Weights of a small GPT-style language model, trained from scratch on English Wikipedia: learned positions, 338M tokens.
MLP neurons of a small language model. Each row is named by its layer, matrix (down: output weights) and neuron, and shows model dimensions 149-297. Each number is 500 + 25 x the weight over its row's rms, rounded and kept within 0 to 999. Numbers have three digits each.
A block is one neuron, or neurons of one layer that tend to fire together. After each block is what it responds to, as a language model described it from the Wikipedia text at the highest values.

L2.down146:486444533528507484511471464522492465479497493519498465505488538510510459510471529450484484515493495487510519490522551500503516477496512485465500525463520541484516520512476478516543503477500480501455484513481521507479490516529506459516514476474545447521525477509486467464477515518478483471515485469461540498521483549486500461478504511480512495519493480522525482486476519496545490503466496496473507459535497492457504493506469476518546467538538537514
L2.down659:489500519495490508482554479498498489491541488503534470475459523541517508519511462478533529535503506505495490491451480492457530501425498521476506478548469491506524514478494525466506486497501500508553468494478504503505466464503483489503553515469512542484522518465435446523506469470505478505511484536499551485466515526500498479492492513472498519509508502489525456464492512510490509503447505502477487476522486510475459499526512495481469477525522530480
L2.down769:468510497495479523460528502495518540503525479512541491540485518519508521530448480493487546501474514505451502478514509504458495493453508508485490518526479526511519510526515499496500505511555499451465484514485449506528449524553508530481503492488474509439498485506473514457509508526494479501483490525526492487471507489488477528489478508518483467542491493439520453501472486479451506524503529484497468495496500538503519485453505500464503459498495497513
L2.down1066:483469499527503491521463462486511508536502450515516472491502498500462547504455499530449526501445510472482462501464516492486484505487495467472498497480474503522461493521464476525486491497518510511483506505497476459497512503515517532505526549486502516509477504509470477479473497447464513522466499499465498471487505503529515482525490541521536519443510484458523437491475516533472510519539521500507538506532459510519513476507450481497490513474559518474
L2.down1139:524537495479528433443509506518484523472512520481530520492518471500507514492446509518471500465500454493487503499492505478506500527504500501528492528498504484475493486530513519489509446550522500468465538480504501501470516483537500474500485550516467486487507486481531517523500451481505516485454481515545570492462514474492499508536496497526474505519543508523527491518493547476543508513503469518535550505517464507509482491481496497487506479504504508519
L2.down1198:475495498524507478505504504543485474459501470519497533459506566484502495508500484523488511492472477508505479528472522526496510509496461495473524527453507562519510472537461492505518493504471526516513534493484495493530486492483472492475494518481531481529514500453493474501526491539535499563508493513512447453459545498558468493501503519523450525566470517538516510522491457486508496484476501477480540475501522545475517528512462512479526519521488477517
L2.down1370:476489496462513482513513487490473453528513524500494457495476496505516492461510484522442510503469519505507536505483479490479475520463471475506502490515535480464446491517492499526499481489513485511504443484457540540521490461533535517486521519490514509489493482503471481539463534488497501519485525480541530477490516518516495484492492508513470523508481473492502543478469508499539527509495515485518528460487506486500466451518485492485532490496502521508
L2.down1543:477489526519483488509486501498505503508524563490523498462540510507526436474499468451501474443435527535473482484497519490484477486513545507478412503504501495495469545539473489482488487509475502469500510496488512541477523553436502512480467512496518512501520477465506529469524530538508486485458446501530540466515491523513483508499499510551514511479534539530508534487475489519460471487505561507515495497490445507495497522481468510498533505497505486532
Responds to: Mid-word after prefix. Word-piece or hyphen token right after a split-off prefix like re-, ex-, co-, pre-, as in re|vi|val, re|ven|ge, ex|pen|sive, co|-|founder.

L2.down139:451491528460485529478537497503548476505494516505484519518509448501488509526522488524499517450496513496478551525503475507534493509433490493486493515538515483483469523499473467478514490494505506507552549490497505448494482515499540508453512498462541497511513480498523506497529522495489563533488516484492497461528496494515521538528488487488536554512508479489485535492505549471531482532472471528512487500531509532496483495538510499556481474512557472512
L2.down804:504459458524490518463477493495467526484486493527518485458515471472491516550476548483547536443509509494500498525494510535477477510518522522504460509475487523477498485477502473523484483514535516470449494513504500483491540491494537530527503556466499471472463497502481464479532503485510527429479514477490492547445505523521501504470492526507490505488505504503506480506495500535537469538474463511516504526527514436506505521530466478506480480535522468523
L2.down867:484507489528521502523556515471564499491528485527531527530505491489470474482488518455507501501508551502495540500467485520546470527485448465484515483516508513504507489529531499482543471484501503464509477499505494484514494497493503470493480521466479508536493472488493468508464530496496527509494476484486524526479529494490536496493490487503509497464405487478501488469518461516541525531505444505473483491495519540511506447495499478544479490523469510518
L2.down893:496518489460505526511487495512530465542521479487480488431518426498507499480470540499468488500543503521547544551497480482523497502483505519503474468540502501477491474455529501544529493480501497495462516523478468542508505548496485462490475534473501477480498462524483536465487494525495504498494453508478493502487466533532500478484507488482532524484501479530508516516570515552499488503539544508527456526527508517502505492514494482494535533462490479505
L2.down1073:469506489487520503475475480535511458509493478466531499515531472461543565535499490464509499482522511528536499505530524444529537472462499509518489449482458491536538495485496530517528504483505471512511527487506452509483453493499492474478502522522530484519480523504512500461510535494501519468511509468543497504505501551461548522510518495497504482490483468470498516459522461522499485530514533478494474465521562473509494497531513535507492514506530484573
L2.down1194:469436498461493486502513501535510501482506500524549498431530507489513564522497552503525528512523504518453497499463518451481505520528491539516478491536475491474536503476488511494480509533529491499503495510486522500512490490537542550535470511494491530492537531533517520467482535482479533457463512477487521519471490514485476498517491499501485502492532476457520470508509525493436512487528522536476462456508534481529455511505472493549520491489491431502
L2.down1386:511514483491507500524468526546470526517471526517537467475521491437503506462492541524512497468520508525509509501494475482506479465484534451477517511468467476489519474523481469462523530480470472468484501496504511488500481527484513512492504518491470515522455477572483505466543515564498508500538463508526491491512473529511537497493521485508513480471524465526489471512554488512518526510485522515488488481505444521486528483542510517488481507521490543515
L2.down1707:516481467527529502450513508503497511541505448506480503478490522512509502481500495516493507476454514470493510530471464499503499522514529534495486517490478505498506486497499471448493547520482556445465532507463472522504481529511520533520491505456481515487492459522464516492518497485501514430507521524503500508454493503510462500483551529539448512502512528496482516462532505468496499521519517485478493474496488517519495512500471488499506448536505503522
Responds to: Institutional name connector "of". Mainly "of" inside formal institution and country names after University, Department, Republic (University of Cambridge, Republic of Ireland), sometimes in, Grand, professor.

L6.down1271:536517474452484515500468514499543485517520483454458498532534502497471478495478481534518500451532490500501518505507463507487463460534504536520500546512529470494498505483493537493499509461486486440480487472486504498546501513523461512500532488457551455513516491536525482487508508483512507478504528503521476543466484481533488536475505577496489466486480497495502498507474479475487493505482538457520541497528450473471497466489477496478471491486509537519
Responds to: Mid-word subword pieces. Interior fragments of words split into several tokens, often after a prefix piece (Pur-du-e, Comp-ag-nie, exp-lo-sive, Re-ven-ge), plus hyphens inside compounds.

L5.down35:537528462499498492504474483493525530504492480495475509469575540523519517497575496545494508486474466449547485500475510533457462524484500508505474475493520506504507493512504520495446556518525529510525499554535542525473481527495487517482541458453515501497511486493521490451513489450500530541458502514457534531517531476501508504473500471528499460488476480453537476519475487502518507475519525439518463475530505511457507513519479531516555528515496519491
L5.down853:453484515501548476506517459486493533520523502507480527461527499498490522526470542489467496474486494472506525489488493504463476484528490547502505457522494484514477473536495523478492492495516507468498508501480513485478505513462481506446494477528495520496543517444535501531473490500478508450452548530496512529476487514516524472549494533549512466523521471476496504527465504519510478499516505519508465488482459481512487492525551508486494475489496525493
L5.down1159:485524483500504509503541509488514504494519487509499472507510479538556522523472488544510499470543533478493493488478500471474461501530464529515526496515488503503470458494499489507456513501480505539503489479504479490467509513522494478506467510491555517529517525503475481528501486500504536515492517504509465475484468555519511501490495499485504529478506512536498469529554523472530503470490558463476511493515484471486508501510543513501502513538514460491
L5.down1425:544463448506534491460544494492540514517511516525505458492535527460497485519518503509520487484510505522470507506461460495482500479473500515509512522464527507497489509515475478510486492510500481493495499488465543478472463483511500490477545520513499542472541524511540483451528522480473530516535547501506490527487486425536466513542497489547489471471501453500534523495494503489512444460473545474497483525489446477509522488474487502461494534511479552456
L5.down1442:535474550494528485478484526484508488470540491495522478557483513486493508515464507509504463478489463503496513519498500482473524486523519512473537530500479476456524512490528490482478473524522493489480511517508485499515498509482539499472451508482472516468501515498446503423505543494481546519480477478513493506506502519514475487520516499457489520470452495468497495491477499486479502534462558507551528512537505459463498468497436505485464490537496521507
L5.down1454:470516490456529482490495503463507513507521527508466446538465508520508548509481486449494531496507473485464508508499518483530505510497512536549502504525521491502510449515464513514486489495459522449531456505508438477523467547459462493464485488498519502487498492470536490507525494528476521546515521524489474475504505536483494467484557506487511554464505506481474484472497416489507516496494486439536449531560524545521498513463522535509500489517524524557
L5.down1546:489515491540511484488457477486495517502522480484476513486488505433534453502537493501472460496470438510444445495502479472503525512489499465497481550551498479483455443490493514518532461519485506484507479479481452486504516503488500469498532505513510478542479559478512482519470521537465508506537507509532491553492484521521526497508522529470489529537508508502515473515499516533449518493494527443479500519517477498494516533503456534504493513468536514455
L5.down1682:510522511524485479527505546487505446486481467507453483516460510496503493532444489511495495494510500528491506518491457455496516510486512523468507535505495523496459521448520514450535489525494472497507489509525509491490552482499501510514521492514520515498580508462473463482493478544482504510486494494429428523465469477529474564504528512470527479444477501492526511487489498537509487492450482508494494502522481509489494506495498448515482515472519516497
Responds to: Word piece after prefix. Fires on the hyphen or word fragment right after a prefix like over, under, ex, in, comp, as in under-19, over-crowding, out-stretched.

L6.down965:481495478493499472518463521539482501493475523480509502494510508471488478518487528469510453477498476529478456530508477472534528479511535524496500491459487480513513512461485477538466504503465450506504542502503523539511488502550497496496488501527553486500508506485486444473507471520489484543460545534496527444509507475494523542505471542525495494473519508480509480497532497518501527515523446462539465516527459511516479524479496538535498513488474499492
Responds to: Verb endings and relational "of". Inflection suffixes ending a verb stem (head-s, deliver-s, cross-ed) and "of"/"to" after role or position nouns (member of, north of), just before an object.

L5.down88:522509475514495473509497471495454519550501469516510497533518494485482501495458496527500565478499458496461519490506474455536553506532483503476459513534501498514467505506524455516516468511502491476470500530480510511496511551475501571476515503502458521511495553519507547517469508540430488470485492516473468481483524507453504476545510488536508532548463523485519511528492545490516500481526522466456512508523494473499480481490511489504505501476498486541
L5.down206:543460508523528464471522487467479482510529461507485503488548518449499462481475469488481504476502513517461488510511508492550525564485541525457486456523519539499504504497519528477495468472497510479450512506500484470519457496491476538467493490456522529463492483464515497503495516506511553500521513432505498537525489535493488511520458495511476485537523493490491488506498484490493504512501560459463520511517534505490485566483514451516518527500493497483
L5.down426:457465507480495492514523552487522472496495478475508482467502493488484479506489491510503530509502500511475544443509491520447519530527579517500520530489500457499519484447523489472491529498491500529483485454508521468526452545470490520507532500504520505508482453503506505531501491499444473487471486535490499502535449472497469499537518482473476497513549510506473555498451523552535537515434471542518531480493539459517505532471512487484506490531520516515
L5.down507:506500467490491475496535483471502532501508485477464429517529478452525532510513555528498454504518519456532488525512539478512502549501539544516490538504479530483455479466492532482515506512552507474486479509508485508530550471471498474475521471535476477514499515453469525551478512500518489492499485520471516476475488528529475500485489515477480511486475515523484465513519497576545473489553503497517499499492490486472463528478510467463516492527506533493
L5.down953:538546503508475483516477526517531506493491489541471445493545537505487511465485465503482519501456503481490496502515504554509528524513570463525515511480509504492478515514524463492461487517542460465493479525513487464522524468494497497488495488500486490497458499554537456497541478521464481476511510505506520487439493449475531482476491473509495504517486519461514508472508513526459474496514475469455503507486463492490542536524531474504486504468481514540
L5.down1386:501515521451467507474474511528459480514456498476491489501493496501564524487474497496518520541492504493456487467530520492513515465481528469516514461464461496456530489499487484444543475498508503514502497532520513542489487527543476526500537503544510511465515531536542518557498461492465476535526463486500506545462460471488467453494481496499459458500485534491493503498510518509480545531512457537501545498514483509556480534500457468495462483474552444513
L5.down1642:529460502483520441483466542472499490505511497508510522498520490497531536486492482515455485501510528538527551498511513516500530514519518520457510550476462428516499477502447487498554491462505492526449527478461486500486510556465506505496494497493535505479514535519539516499514493502500488505480520520489493497552504472430526523495490512451537513512471528498520495470464521537499466513544454514488499511499501489528489497504489496526490521480472462534
L5.down1649:520497559473470474468516491506493513486511506516469511500515505490523540460499465496461520492483467462482537490506528502482512499509558517478500459494519490508470458512531493494486513528475468519467495528539499521481475474470488476496479464479490486457502524493533473515543535494474536466543558482475461496494483480516487536485501497506477522519479476491503507520501483458459499473470467514505479525500493504494501524489463511537489483547499495498
Responds to: Inside place names. Separators within multi-part place and institution names: commas, "of", table pipes after a location, e.g. "Emery County, Utah,", "Republic of", "Tokyo, Japan |".

L5.down84:497464463504470481501481499511464481486530490521523514451460502510526454519487521501538492529487481498447469483491522516519517479533473498520499491496484475540532441501470490469484471504519524484501495486525519474514537500478522478478472493529485517499547485485529509509521542559468488512539533480536484446476484533516468544503494501525486467473464497475491533530552558545463481512510505519467475537586510495497478528501520513542536494474476483553
L5.down402:508499492519521499519478518523491492473544499435515487455480531501497484493523503528521512483522554489543511485549516460535474436519489516468445527499510476495477485495536510475508475484556517501500484502496494484512500508532489527500493511511466488509439454475483499506566474459497462542526516499518537525470501544516501498500483487513477534470461516465471529480484503465530525472474509484473471496511521555512477532466512500471551499445500500488
L5.down453:457491558509528483476487483491428487496522496475479486522521535503499487503476446440486525488553505504486487527493507558473456491520475491489474523503486471545545492519497502491509493462515464517517470498534540502498482532522420508515472499516515559493480496536517513490450499469461539495548510514502492531506460516471533517501461496517521475460528550479492475502492491523509535502512503517500475520476542541536459503477499508510518520489515501490
L5.down761:494539500497481484487496514464509479502541504525490510502493539499471480548506556542511492510473500475480467467535522513502510441494474459500509475491518520508508514503537515447438472498580511525488496484506519496512503479503481491475487497497459505479498488489486535511504476456475469466480466541494506505513530451502523524527518501552532523472517518505472538515508531521516486505503531483463518478529455520470499502474489511507464479482519450463
L5.down1120:529482490533521528510487482513468509515538490538495483495510490463500500534456523486514524516516453486478551483524506514488471496471483498475523503523493505509478476474482511512503525489506510536521448480514473458529513537503499527509463505508482509476482530496513536469547519487496550478486470491464536516452493516490474438522537515487490528485520522480479502541475517467461513520512477495500496507516482468505520467480491483498494515507507471525
L5.down1601:552504513495501425517531494502493494544466517476493481560531508502472523461522501499478539502491501497493510447528464534502474532536508519475536477449510454511484487480495508471456515519544485541512486508495527530503466505449464517478481480540526523514504484457494509500528507503533507476457491479526508518500514530476467495519508485499521496524500486473521499538454507499503499473516504462501430481478494498526480500455506486490469514463472477511
L5.down1736:546494481506518516483481449568481460483531516498491504488528527506520491489448513527521524492518524482512507466484534512521444472434464530497452499521486566453475460490490441497500504493499486460500486463452526476546453511506528499528500458531492494521508500503483490508515512517486545458518467489531517529495458469517509491504508473539501530460421484492536495479467531534490493496516505537504529472493511490507517512454492491467548491507475494519
L5.down1744:473506500493490559464538478452523475553482489494479483524504542506531526478520522500495494502469502475494473489491499519505528530543567521492502532492512486511442504514483479492511494429519492486484477465520553501472528444498492529488504509512472488482480516479486535463444502478496496501508501522449538490509473453491497532484491510514496497495513465480504457493444476483521518522477482495473516501539494468500506493492502495507508439498484503506
Responds to: Mid-word continuation pieces. Second pieces of words and numbers split after one or two characters, like y-ie-ld, T-ate, 4-1-69, plus separator and decimal dots in tables.

L5.down101:499484511461493496508534513485496552527495530503498498494522505483545490481509561534511454474414488473491445511479477519452498457521474534480527492492513485473528452489494521516533510519508515472475548470483489489477510486543491488506504484491490513515481517514510520478509481505461495470443510478499526515505504498493518495490501526495501511503492470520530533422487497536523473517546505474485500466484463480513498449503541511507490496497453464521
L5.down430:507511504512500515508497513493498449522460494539489519508512498517476491461485472458503475485505515493470502490482543514457494487498490511510556529506483475487472459484515487480525516476512460507459518524508536496523510492499523491530463484497546462447441506503476510504518503462502507474532502517505505517505528475493489452514545513504460520517414536493513524490500507492536540516499486432503499498489472445513499537485513497525476530469551473498
L5.down531:492495466517489503472512507536477516493519473510487491436493476437484528468476495514528487496461491553513488485491475504541494481504512491528448474461490480499519518483478498504523503528475512490540494495497448491539503502489461496532497456531510507519480491455501485522473503514461513512532509502543470494479499489488467530541496522477507504460503486501474476522492462514502498535491474538512489498451500525480547514481486478503503511502461548454
L5.down859:502457479498514493502536560473483448497501539486479468429511501519506525486535489502482452514506478527558520501522497488496471467481501537484548481474466497497529483480535497534487461503485462484521492540499457520537498500525485496555454482490552507443476488513453552489501495482491527483469510473493477465561481552465506482519521490453468502485535538525501457501528441493494537493509477468524488494541502517447496499484541492474527530471472510506
L5.down1079:517494542538443507508490467534523419476503487427504531463506545490494490476470473496467513488518462501516452466526488490553497457494469536478437515483520508527489493500531491493513469488505523459513499525506425446519464511500486440517525481518474503507493515508485520483496476511488485488519497516519522489515522471500464530508479541537479513477460500470461531537498507486524497490493495505480479490507547541509491490502482447531525510494531492512
L5.down1318:514466466454502517490481482492478493497482524435479500487505451498500546518446463493499447533537499504505512499549504506502524452497520481470485504506532515476505518474484489500490464548477510524486548457464478464503548533519477472442454482487554511549450499477539543509520497492544527468533503497530503471509534452497505493528490495469504507555453518508459510517480485504500517519482476525506500503490491479522471474533459517528485508479519504551
L5.down1390:483462452539507522509470485481435505484552505497513474501493497454507488478501460539500462473499457504507546513508506497507479509477531484503497587465489493531502492509457519504517471490479517483503488513486504530503510514498484524483496501475481475530512465495550482457479531519527492494498491492526550490485512525498508495526536532483524465516517500500498491529485554534483525488509461462505540511474473500428499527523494467516509473497468515528
L5.down1655:553511486546526498506477513493493503521503482475477467509505515489561494494496481502511486517511500503501530457455508527530548524504468482538473574500516452515554524478502497465566501478514501567483479519504535509479492509507461494495502475511481523487472497539500492504475516531499481506514500475515500513582468442474491497478565499473468521488499534516507499482543524525499481555478469464522469508492465453491500502468475479499533516459530511491
Responds to: Table cell separators after zeros. Mostly the pipe or separator right after a 0 in Wikipedia stat tables, such as career goals and league standings ("0 |", "0.", "0;"), plus occasional mid-word fragments.

L2.down117:521498505508512498534502541511489518502440491504510521480517553496503507477457524497486506507484469520486532523483483480514464515549545509487517494458512514500490501495499539493472503505502507503501524533520488523518529524520498530526483489500476505486487507482499480504535493563529464521505444475536493449521471512507481508482493489454494502507495521499528497535478545516505516492528475496477487471462494485524487525451491478510554531504478535496
L2.down205:482482521488459518458485504478461509519537519475497490472496463487454528522490472505532530468523498473521459488536467558481449477509513480455495485523496474460518473500465502515505512499465512495496534458517494456490502508530515447540475511533482509473517479501502544485485551500492532491525498480480529496454514546519487473472517517534499472492531508516463540505491490465518464468519484467498500502494522483450526469479468485503498534495570503464
L2.down376:483541522510520470502535506501492491516546480531504502518499494499487484553501470508499540503482475473564493516511455499502502526512512485487532503500442525480503483463506500528512482475484513460470538516478502463531533469487490532560498492490484523475517484525472522480477513510518485484533514547496511536440526489497511501496479535491464510485490538497494483476538495493468467459509473526502516513505457465505509491477483489461510523504565499504
L2.down870:483485524486507507485484526475475511483484535531503512506511470446527510518514505509563525503428492551475502521516479531490481488466496479510501513537464506544522465496521492526490518530497511519488539445498520490487478499480498474438523490531512509492510465514488498501502503526507531503511535490529488495503517485502480485514514501495464434526509496467521503474504517488545435474498481464486514542497515483503531468517494506511466477477506486481
L2.down977:457536451481524508496497508479510506491511500522503456504507479532511448465492470483479476483472483514526544544534501520531483526520537538482495496508514473526454477528542512516492509493546530541515545445517451499530538480478452530509465524512511497478499461450480454474499516505510490499514491503482476523493484507494516494513516504517497487499494463484508491495494509468499521459524497512470478496518519497531503523461435498467504444563500519465
L2.down1398:518491527497498468513464477535470515488473497497474494481460486498475516478491507496493511432479489475478483505498455520525468477475481446487455481509477451543487511495515533485488491465525503548461489506486507504492511535493524519520482519514511516439495494473534476483516494504509484532483470536484482492488519531509532468465521523501505471499547507470483515518501513498558530538528529491529494506463506479469516480513487481506474492498475490511
L2.down1636:491514495538463521524477476493493459450461515491498492514495498544488516545486456490540515473500486495504481543474479495511504505441539507563515488505456529476521519511512486518459471527457489477519522545491505495499463459486504462522496522500508487505507488553454488481473480484501570538469485502491522562526508521515506497504474508540485488523497510494495453514500533488495510567455488519494498491488482458519505494466491504477486480516504539446
L2.down1664:489492492492537502523486568529537522489501475516489488515506530485501464471522482470488511468495508502483469525468510492509487521501513501449496485511473455469515504517438516492479509495512468538522463491526483470527505522475483504482519470550502514487522535485497545508500493500454446510534518505517509523513489498511494517447491508456502479484493536506484514538487535510499509487491536511536478497495495496506471500495498494506489499505465534511
Responds to: Decimal point periods. Periods inside numbers, mostly decimal points in tables (52.3, .439, 1.93 m), plus abbreviation periods (Mrs., p.m., middle initials).

L6.down1454:510496483511499511507483496492520528511515531509515502501507497491536515514498508496468488506509510504481488532513481506512509473505470529496521506467514491488505516529476468479505482494557493568480490467517517489531463496511485500518538542459508422523508488480479471475449437515503507518479474484496483504454516535501544507520506505525478511507491487485522480499498480472501498488495520501491483500519461542500476516472507504430507448507531491502
Responds to: Mid-token continuations. Fires on tokens that continue a word or number after its first piece: digits inside numbers (2|88, 4|0), ROU's O, arr in arriving.

L6.down280:496469475501515491478470439469510525511477465479481536491484536488510477476479481541492501491508458485498492539456508520531546545517456519511512530480482497522494470514508461506530563506496484506458495517517508497503466519514492525509537531513429513470537479477474505528533489488491468518476514488469502488505504493504497513543519496497507497533494508501496495497476510494514497502542527525488526513483494503502508503523486459493516528523526539474
Responds to: End of proper names. Token at or just after the end of a place, person or company name, often a table pipe, "in" or a period, as in "Austin, Texas |", "Arkansas, in", "Springer SE.".

L2.down179:519525529440529516509523532501479488539471494466554511506495474486513495474514488458506513504475518502552499479521510487426514499579497506465508490460500503537504477514473485466520483509540495439493473492484527465559485532481518531496534538526545502485491484475511479476443531480511469496491511517463478496510512495479524513490490525510509505516451525454491532554509473500513502513513467483508451511524520493448450493525555498489475497480524486490
L2.down198:508518480454489482524498496461478529550512499481523473471506477481519530495525452486493520485480469529512466523477513500470515531504425535509483514502530530501483499479553453465489487529504516562489539478513469473502492468532499500514542532525557511488508485518442490479510491511517480507502472492473520518509474533517484486516442520513549483514511519496493512523494500468505520498536481501501462548476532492463491505517503510477499514541504544491
L2.down383:507518483474509502531519516523506447451536525470526534487492439489500511475478532478547474508489502536503518501507474503524491491500541498478465500534495470504515519435544488473496477506558475486509515508515499495533467477496492497505521534558504500503507508484479516491474476516487564492468543487522520522521496523532483483453474502500500534533460466474447507493506496486510512521533508495489531495520503508527494507567474492471513524492506494493
L2.down562:514477506492492486534485501510452527518506485485509531471487515479473504518467500506508534487443489518499492496491477494509523501471507443488461543499471507494487515466529484538519469515487530466483502508496496487476498535511486536515481490499523533477484490521548519496458506476510510484488502511527513529487486533558530507503527472519449543529528460517448492528507523501496464543518508493516492486543512472460524501557471531534485490533484493535
L2.down605:515534517478546452492501456523489486512467431500478534498517501501514494469525492446545454513488493512505486470474487546455479450495479442506507491484534530500500504472501500480493535516506526507543498457527483447509523497490512534522538505476543513581500518484506477477452539499502470484505474486487503495523487472554556448479530526487555515485481554492498511490508465474490500504499507491454499509502501521516550466507506498507493507469584518489
L2.down1103:500461473506490518493556486545473539521503502495509537502528497474491540471529525413482453531540496478531500478533515478495512534478517503490505497473483524506481523487535508511488506528508490547544516484505478479503473478482486526507527543515493446464509454527497487447493491485519482495501505505535505484502499523502475519452469478494511543502465463472513515528568510510470520540489514531529497515542511493515476507521530505529481456508474546488
L2.down1213:480506464529505463511477502492503519495476494471511493533501470495503496482506472493512529523509507472537509506494485435448542525510496551510493470500518445550504510497520498506523457505480485485477521549488493518538521493453516510470491487505470491501477503490456477487507556556524520481500544498488458483502530464491486499478480469488487480511501529482507468499501494478499479486510494538462499518462456450518487533521504475475493519501507490533
L2.down1313:451496481502510566545500459524519488514520516512518496508467432459516499512465495472501464500524517562520524525503510458489488531509462472502529518497513510470536522453496519511502496534507526490508502524491477516449463500520493488495465496516554462517501462471512491489559469508497479515454493452463477488467507507513525529497559456491480504524494485539487516521518542522472492513505554481501490486540503478514534477525513505480522482490510518521
Responds to: Spatial/temporal prepositions. Prepositions, mostly on, from, of, introducing a date, place or source, as in "laid on 20 January", "towers on its corners", "single from".

L2.down155:531556484530449501518482463500476483527514474488502485478551481508529496474454483510504542516480491500502489501518480481469524519489500517486484506485494532519479517491467522519549498496499493517475466526530483482514532476496520476481516479513479450475492514525509520509491520504524484523479487538496482509558513508460498494459489417524496493514506528493482492507516522457516497523487474489537483489516507475545468532487477484449524499529505564542
L2.down230:531491516486489504500521477518527492502494473519506500502492542487501511466479523559487524502500455495522553486496492553538512563519506524483518477458515508516463490539533502512512486504501490539453506541530498492504471470541465540483454499499445479485510484477487502453492491555506476551482465477463498484482495472474482484495515502492510474490448482486522464517501502545538519461487503518518457486516468511547486549509467497463549473523505520495
L2.down625:513493527536480558480501488459473492510504510519537467489497501472419500500536496481507459487528493521541461498456495519499508524536515513490538454519485481509483484508486530498519533527519554542478561476499502481492480507503530464493492488533498494479538508509523499522506463520498490455502502488483499483498470540484488458483512513486502485555506557514555452477456500475546540516470488434495493489448469516486546466501481466437472487490506476484
L2.down722:493494517514492481526471492501511513521482507469531496491528520511525460479522483482485486466514490462466496483477500498483467518500510476536488519487537537530508463535479471467558511489472487493492527490510543468519487526485469459495514482503520484479467514482473541478496521493520519493476491559467508544476533450512555507462493555466500476560552505467485563487481463539510495482500490552496507502448493454451501504496488493507477451523511481497
L2.down968:461525546493483527551516516521514506516517548494463495524489516459496498486524567524500487505506505521494489472510508524527501518517514492491480492492492531470511469488457511526526483449519459510539474504506469550530511503525484490517520460528556453486461480504487476507520490502508526514502460506506471469497530466477492492490498503467474522512518502485537430546485496522519494499475545511526469494521444460482520462562496524486493517513489523534
L2.down1051:486489519468470541495466543497476492555498525504482523481502496442484558513474489519511562495520528522458487537528477495505477494512495489514488488499505494466536418440433520521517495448469497503515502465496487489549497504507529492531524515499510482486492493520501520506496500496487537476519526499531542533505489538493515485470482459491529456480465493492467543506473465517482505514469476489505487489477486460517500481495477500513503549488553496514
L2.down1526:504463502498530453507513490513493499472488512527513441541492471495507499477461464549539504504521494498527502498483520493505479476515514512519541480481538485503542428479497496527542496507497498516490483456507480496518521490545526486496470524542491494511509540514493533558492524469519542510499516496528507481522513506505487511487504488534479453517491538496499492501510518517488469489525511489485545529537477467486493505515498484498489508472511505518
L2.down1541:467513500531498473497506520493519476518511520536486491491520459509486519504546480520517497505478499517522457492476489483536475518564503477465496500456524522503483415486476487497499501491533521526506496468554488529537531541483555495518534483498480522529486510500491536507473490455458541504511510498570479506517488520486557531479465482497512491479445469502480500530515523527512495513503508494513512452496509463506512449525496505507511490530499502562
Responds to: Abbreviation periods. Periods after single capital letters or short abbreviations, as in middle initials, U.S., St., Vol., No.; also word pieces within capitalized titles.

L6.down858:501491509565474525453478521542457479468495461464500475516481481536439534534484500499551498508497517490478519480497484499495503495501506481500475512547519515515516514478497464504493461482500487489516428490548451470445556462549517492530483482511514480459508490463506490463468534476498492488519500510470478452548519544511512503523495472484499508518530537478473512527541489543515474513491506529517462477531497497476480503498539497461492516496506465469
Responds to: Stats-table cell separators. Mainly the pipe after a small number in football or sports statistics tables (apps, goals), plus mid-word letters like the t in Chet, Curt and Detective.

L5.down114:521507516509463507527503507524542532492514493508485483517509533501471468489508447489519501506460466503478523459526467520470481526484484481518495467503489470486476488536482552499482486504520495479502510499518493510505461495517493514484528516525519454495489499518483469507496471509498448470546471474489475460519524496502525528499499522485493499448485508498533490503506500539457482542473517484452476556513501526421467502506479499477516521491537523478
L5.down247:522477522510503471517545508516508464503505476465468529495488531476500475509513539517468534522511471492526458476468513490527489443474510502533470487491489501464453472487480463526447517531525473510501486519484426502511481521531498507535490521507500499512472461527543471500497514503440518515480513523466503472471502503482486514496525487540499507485542521478459531507512514509466480464509536511525444463507523425500510471480498467456536502529531490519
L5.down434:484514521522501507457495506506508517517542495485513514502505510570468467454502516490509497520550511507498496518535466456507515469483453516527552487503472500457502527488510472491507497488487463481497493485514458507475495502468477554535519484499554426513473524498512485527509475526488492551521511505497505484450472487520483507478519463524503547538483494493507488518519501467472504503448473466429492501553543521489483462506511544522521462506467458487
L5.down545:478505480492482547489531517465483502538534476496508493522450477478513497509484511511467514501489501539470508517460487504488489530448507532465529497494504546461506550469528546546471512502510483495489545498489532505550526480483552503486516471480583481523500499510423486504497520500506533484552481493479518496497450490477492479514537520529509555497480478505518487504502496501507477485493510496524523551514500551493475488501463458502467496509521508490
L5.down814:511479475502473495508513518485505499488480502457533502491483537425481515513481508473464479512527559504506452542528524502504497497517514469560502489503480488483523462469504464480510473475448469503456507517511526499493525523510491475513484526517487466498493501458448515524512549525499523527522528480538542490501544530482491490475494515557471465471526491501554493539521481486532514506444528495509467514466469513547496496511469528522512494528549517456
L5.down850:472528473499498544438539539497470529523515477490527514498477537533537536512499461501514512501476519483504512517545463520474467517486496499535523504536478535470488540484517419519503520500537522521475514510485513524532510530482513510492517522538433479470506487470501459488544553507486455482533460497531499533485509532500524529526453519514472446459484544511477523510521494489518475510523498522522557476490515498549518545540463501478480502476504477497
L5.down936:493489518471469506518554497467547488512496450496527517481483517539476505457496538532524457492479456484462469500509532544492483502504485505518506468500498514459444515503475488507451506496523514505526509517502491524521473470493496516507490485486483493496515496473509532483505504511479495499494499527473493485468508443479558538443442537539511480540464477507521478511524510527491526497492536471487454527513503504465511522468448529510534495430506535470
L5.down1784:474511484466518454544505488472488563481518471489505475515488510505515520514536479496517496534500514473545479462500507413496510544523469520516510522489541461549495443472474479514502466491508521480509537478498473466483538532477535481538541500471497519566512528518526500482512519492520536537489470536521497494513536540511517519521495521544521513527491549505530497504505506539501488512517488480501519520501515506493538464519471554456496477505540516536
Responds to: Partitive "of" construction. The word of after part and similar nouns (part of, end of, first of), plus occasional mid-word pieces like fru(strated), (disc)ri(mination).